config.toml
n_kv_head = 1
head_dim = 64
vocab_size = 16697
activation = "swiglu"
norm_eps = 1e-05
positions = "rope"
rope_base = 10000.0
rope_fraction = 1.0
qk_norm = true
attn_scale = 0.125
lr = 0.00116
beta2 = 0.99
batch_tokens = 65536
steps = 9408
MLP neurons of a small language model. Each row is named by its layer, matrix (gate and up: input weights) and neuron, and shows model dimensions 32-159. Each number is 500 + 50 x the weight over its row's rms, rounded and kept within 0 to 999. Numbers have three digits each. A neuron's up and down rows have the sign that makes its largest values positive.
After each neuron's rows, "fires after" lists the tokens most often just before its 100 highest values on Wikipedia text that the model never trained on.

L6.gate1003:397627455471445478435505545490445365421561461499524464519426551517506568528564540528489471460519416568431510500473457500471519491516499483431541414557450425432506547505521463492549546503447547451460543469536592542470472412448527600449463446440511498556499485503432524374479430531481577567562595576418569467528591567534496452518631464505402556410452572441572524566433437461445525480479
L6.up1003:536574551571554474495617413503463468464475613542498536410520516459505523482393427477491537393517479463503480461540504417522571464461510552512451413560454417537480509455561454473451445535488503572463400553500466589466488540484476443488601491497619550476440490469531454466541620549507482556488543422566479476415488540526385498514462388514456530433449541551476501524471518584449498536480
fires after: "200", "201", "202", "\n", "198", "199"

L7.gate1051:462555566489470460500455462501565525514461566488483407440538568560439534364397638495486562441477580504509430572568472515455447459601441483516577469515483479486596527464410514571501587532505512611572583499556463499500518504507543526545544540494529609552543527504495532623476488516478444493464537475483523473519545491504428499510461499576469587498578504425448572530495465553502520443504
L7.up1051:459478469514479444463457575461578421484445490588549538481459493541508445459531498497471635509515559439524530499595519498635441492512491429521503429603524475536470457476438466567518517522476540523493533492418477506519463405448579475610390489459448502514499573551424559514526499446501603488456497480471556432422511373453525533565509422533514472427526441477485593475497508464435540550467
fires after: "\n", "\n\n", "4 ", ")"

L3.gate1028:528538551581490446430570491537470618384534471533450476461446458556495514482524508440520511607487527476443504526547492532487456533530555511477534469527496431540537488465447538545448543532536515479422524510562463528506551373437467504414396433504516522583501427539548565573604494456492556435600509513453487563490546606446524498374447509476503434484407503424514406543555555544432521642455
L3.up1028:460533579522406460495481434536476567542460446451523497532539447482501549434483522522551548488518492537489572533413453550506443458524514512516468542458475451547489581447491521552561384517463452474486464461522431475438428484508480419412425528418498434502596547530524470540551529492449552545603549509449524503507477572415464524458461444496505521498504495532471530368559456435440414538479
fires after: ", ", "According "

L3.gate312:476487506469497429384552462514489566426522593511511517534461523475569447413487444542467509517511435622499597462518554519499443557474518495539501554572610451454580460436473557507501486501425468540489412430513544482434512482539478452457512512416503584482552521524481458449408545514368524460434542411384568559453564461496416467456496447496500525524560496585510524533497602501477516487523
L3.up312:540470543545500481518506501564551619428509520467484571471542519475515445490546529541441565512577438561426441487465478491543406438599540525548507553522499520480323521404432521580527408412428505561493435535427465533578428512459502455527546603484511483522523575493584415601449546459401432427459551532471369522464519489453422562552460481504435446559528421464505507471504429445495489559483
fires after: "|", "|---|---|---|", "|---|---|", "|---|---|---|---|"

L3.gate1063:494532519537529441480436488574491626493479596528459487497380604509516517437405493483382534510422473615500455537525532486535508477518508561519504555513468401513439483421507437477437521535488495510379458562607496556539651501528493449468445456545512443506467544492443465445506524578482464519469525472450515467481556572479474478567542515503507518616479578442492564446514550440495524446528
L3.up1063:502460476463557491508546454528462475457483525592526541462453443519564469514554578553507516534497532534378514525543565484497427390526510477514594584537444521449604533430486609516492431506478453508445444510550581553516442476441395493498502455513477517489437596504525512497487434553568490496496559510477537485573505561576482498414484526447465415463568491553495655481520414632510581624500
fires after: ", ", "(", ". "

L3.gate805:526445626516586480503458588491612498509448426459508545590538473417513434565574515541348487489476555372538411459569552554504488543534511538527472451568534499363445425531512550414511518542495510513500558540459511423478498517511416457519523544454552532455481530532531520475525421504492451490486506547577468423504510468410519523514550525390491523541521410593484461586487550561580540493447
L3.up805:513538459406502524528404472480579487470475497504485554520548446553513476441532563525494563448606559396553454544516558539465480521490438512533489558531544473575527567504436588448567443552474527629417483566524535539484421493458536532599550527411459518485473526522526559534561472591552453490474552527540563480462480589462553488417540513424439458481451534551554594566505464519452532546589
fires after: ". ", "and ", "\n\n"

L3.gate87:557468533521447497548561486521495525428491516516506535546497498513417409515506574493544532464481573538565503467539538531575537510456478455557538516536552470572568457449616524470503525476379456570559476567415472556488540540452516588498539545532549518432469472476425492491489577541456606500470538376480506496457468503531424518498501528414589468599542472540449504550471391527565615459532
L3.up87:476503454455497482468531545485436503461470408456422530540459531434450557561527474459549496467536558503462558566565448508489421491565477492488491452459455514510418538527491512526502613512557484547409442535565550521531527428498542566426467507529500496472462515499520518465503535544499466494598480416499567431524419486432454475459381503381534609565500476431487486584524407486430534466491
fires after: "| ", "(", "; ", "Portrait "

L7.gate833:475544462496553493480532421521498524496539528503556529431484528489492491428459465414512546584450512370492476411448488508446570505505511587524513408524494374436446394504555515538486515475469577511432483548514484509465455512619494507504416560515478478519625533522494479432476562497476524526426398472426501552414479487510452456445446443520446508524471514492516471509494517485507562503466
L7.up833:474553523554515461450559552520460467503537548454474402447542419471404513513449455515565538600496514537464522454504461518485570499577554571470440498550464515411506521457494556551341469480437568468468515434506539528528395480532559527543567436472485498465433461398596357578394494480513494463465585465461487480461410453481524529491476509557457448478509483433520497435415550455500552429403
fires after: "on ", "On ", "H", "h", "/"

L6.gate1145:529498414537525498545542434479539470563489457444437469524385506508463468502582482442479534505521465506542399565455448462542500418499634551505541583493404421545478422472545531525489590520461391553543560445428532422556499449445450466457453519499423543515458572415539461474453437541448498430552468432463453474577495547456512477503454447442572504485538467529520485581450458540484466511522
L6.up1145:533543549462521580511471551519521468460601547467551472551546447511471498481557608545585484453421486603429568366521448419505453500564511435446539448409429508583485485550502469465566465522546578547413505496516486476609456559551445513506555499527433482471505542450481441499540476478549550484472446574543483466476539398521574423434489477439542507476476450510535479555525502535515524478458
fires after: "| ", "On ", "on ", "/ "

L3.gate985:482484518399523532383457538393507549505449497517500447485584525525405496601505518564561483460491458480543557535538592532505546471547567528461518487497487510532518445527437556462539559523501484415467518397508507438485465501497472439501514553440401560400498536533516519649448511465492583535572494543445494564459482503464489529554619513525450430494462429551435505526528461465476477512470
L3.up985:465486518396464472423486500459486515508518477482440445473494544473511518475403606477556503483439514545541558479516588426609534414521519548559527560553373542546459538520517495460453462510485552560510456563520467553566531432484526495467364525388510467490476534526500478536494513476465502518525482550419483533523483414466544481518604487445429433553390626549506563458442551475485555468437
fires after: "\n", "–", "+", "\n\n", "−"

L3.gate448:458494536587444412597470547484417530478409592564563413601506448608477608514472484492514463479474390447461497509455499377515418496506480518512467445500468562417441539502516535523439482486587504551484496556518525425507523495505418426465546488530436511499556528458481546495457507477510527424490547532379523458469558492403506526523513509522485534596533461519469402557473504399437422529470
L3.up448:411486539478469550547508513467526417411462477500436605528469448535484505603505564522500402467454423443522444495490455413567483444537442552451521563518462480478608507521485500547455461491490532516526461564559498490546472548506517548462492506543522465454617566551545531534507569547532509516507467458411444508533452504442523497542494491581538514519571524490469489574530553503540513404526
fires after: "=", ")", "Country"

L3.gate53:461596482510432521439572459481596499473484506525544472448564519512593492428550457461454509423532470455524509486424547456571528602591513475540409644421485443461565485466497538481573493470535469535410530525419469436556537532462508553500550456519481568491509541509518383506408573497472532403531444512486532588535552491425427496529478488485549483417400410555493466451522558513551513536547
L3.up53:447507589458515451485576461520458513382481468541558591581510430499506559524422453490565571505464496569553499494507545543550529414512524526509516499481513453482495485454470516469498416549497389495454485437445493531574529510464618491452580485554427463564489483499451420519427505479412494444612444428420420442523547535466557459506497484445484449474441535461470546517529537585578536443502
fires after: "\n", "\n\n"

L3.gate459:559581529417455478536440466602486504491516466442557461446444494584536427515513528467536526503455438559427447595501585570470492510509373477512497507521517412584564620472491544492455446544514514475523550568585501505425556515490517530460521481414581536510580472501538559459513400509486480459541519456474440561567521437456489543512544549577479479583597536556383535548562513517528534503486
L3.up459:448560495598539628452465404523455551443608453533425480598509460524539506507536505453467517522455477558572482462556467449590557561439504527465504445521518450571549478508561513494501513545486521511444524455528533515458518437534466493425547553493458433576595469491513538494500511532505541546441427530474565540512477516508414542493369441488513612440543441573453522529435525522579467530520
fires after: ", ", "well ", "based ", "| "

L3.gate320:480445568542574449496471489418497542432594480466462463633471438542431439461420499506565493435595518456422549457411512561490518494442455615500416452507515452565524472476575511515483556572568331451479469553476470408505500526466518478429528532519465488508518476491539506475577459501487528544491510416476430430483458519512523545500524439452573422580498595443444552448528530608506478585413
L3.up320:448532441577463549487528518457454429558456517570411365585479537498403525464527641515548486430447506560463468525527467547479545438570495415521473454509510550464526574521568558563508452508491436584594433459417454537490421537484559478468536626563453490484570423536541460572509503501560515490478466403595506549454429569544549533619477423614518472398386429516560495494509492461487523547442
fires after: "|", ")"

L3.gate854:555496412525465486436517466504486516423524574501426514556496507530477616418552519472481517474457585495472540422455477536397566466536452454461506534559604522507543572464538511520483594422449559449456541537522546436461449467568488562476489552532439452415568475587506596516476505459466529480597480489473569486592423558494564478551510461400472542437559440484407560466546421516507544421556
L3.up854:487435555425479447388566430518577529454483382451491496507484566484605659508469431450488563477459498485554529460480417613470580412496487525590445488513535582465459454524441456579502534494562485534439519512562543448508519547436464505490436559496507386473464522577508506496501524377440576496502461456449525484489520475511572550471589493499495595458443504499440621562531522500561462462535
fires after: "\n\n"

L3.gate447:469476501541545526446428442471561529430499567547448544509402549516377446482552515506567482501515503515490486493584468476550496556520412465530529496490580525583524591521600482509458511441499535503412573505542498481516544611447501518626546595466530489515487481464544530510564525567427633500493548468548541573496475542558494461529484486506525433429482480467498513563510462506421446493521
L3.up447:509527467505549507427496483453447560460529521581488513524502479476439443496527555544443564508443520559569481472514453523543462529497495416566638483437521559590452554524561536523485511530512466461455557522591491507602468541598510481524546481495582540429535474348500574489470599572467567546490469530561564469471483503462450470568576524508457522459519528437536487462499444384510585482528
fires after: "===", "|---|---|---|---|---|---|", "|---|---|---|---|", "|---|---|---|", "|---|---|---|---|---|", "|---|---|---|---|---|---|---|---|---|"

L6.gate301:519574403516583542524491522474474515572498536519539541418490521474532531562447566553424522488516544434479466555449410409456454477490522466535492503458463527458481486556497606437473558505455505549459444475536547427444463394560552475447538488538450564494576544425534513526446499541453426521423552574398417524427531522512485580507577548489564493400424484398527560492494450551449557594466
L6.up301:511490436548478460501523440477531507593509518582529474494462539592504523428418445465488453629502545389510450584470398435433440462465471453511483510526356488567548487449505540529412569524462561486605517603550579518431600547541473430456540484584564488445509480490606523468402478559420493592543518462487509487483451458556543470469480518570506518522635502478565380458560512490527538579535
fires after: "\n\n"

L3.gate1261:593561520424539616481503474514461488560537510482539458525476498473519439579400527471463484476483546472485470472459494500551437526552482496513534554510426413526505508456481378512489436501578538516477513579520518431453482538520548556403557482572506492526433544554507520489578475440492596482496471537569462556466530504494515440460533446409528476503571449601534496503511476534507465544512
L3.up1261:550497436567557502571474428479558605480502490635477433534501496453457498492613543470405532529486502479544543467463474494539580411541544449505439416501527485476493440483452481637471522465488589556513440490512602413426480525380518530517501455546583558493550620453484516522475582488479453558543494542490547556422447454527439520568421480490458482448552459452472493466465593491522439555424
fires after: "\n\n", ". ", "- ", "based ", "ight"

L7.gate685:487483545430412542524507454485551524495536471544503569472483451506361487461477496594544544490489416412528420540525518542476464475505462549512548449527505384548521526497450506453517460498485515473525535519572506525589539522499357580601502570527557478465524478523431561586436447601453567531484464446613540497462496530502515433515532476565466476455576614492516479464484471478486421520537
L7.up685:511553441542553458478561466580497419531615553627533583492517514457517377517411413539483481419524474455451455492530490511537453576557462545467511431497451518525567437536484513455502491434465423537468434452541609560442508479442473572515517479514487517481523472498509437510574509495494577520481510602546425482548553461454572485506474452479581523478567441516543471457559534413501550563472
fires after: "| ", ": ", "(", "a ", "ISBN "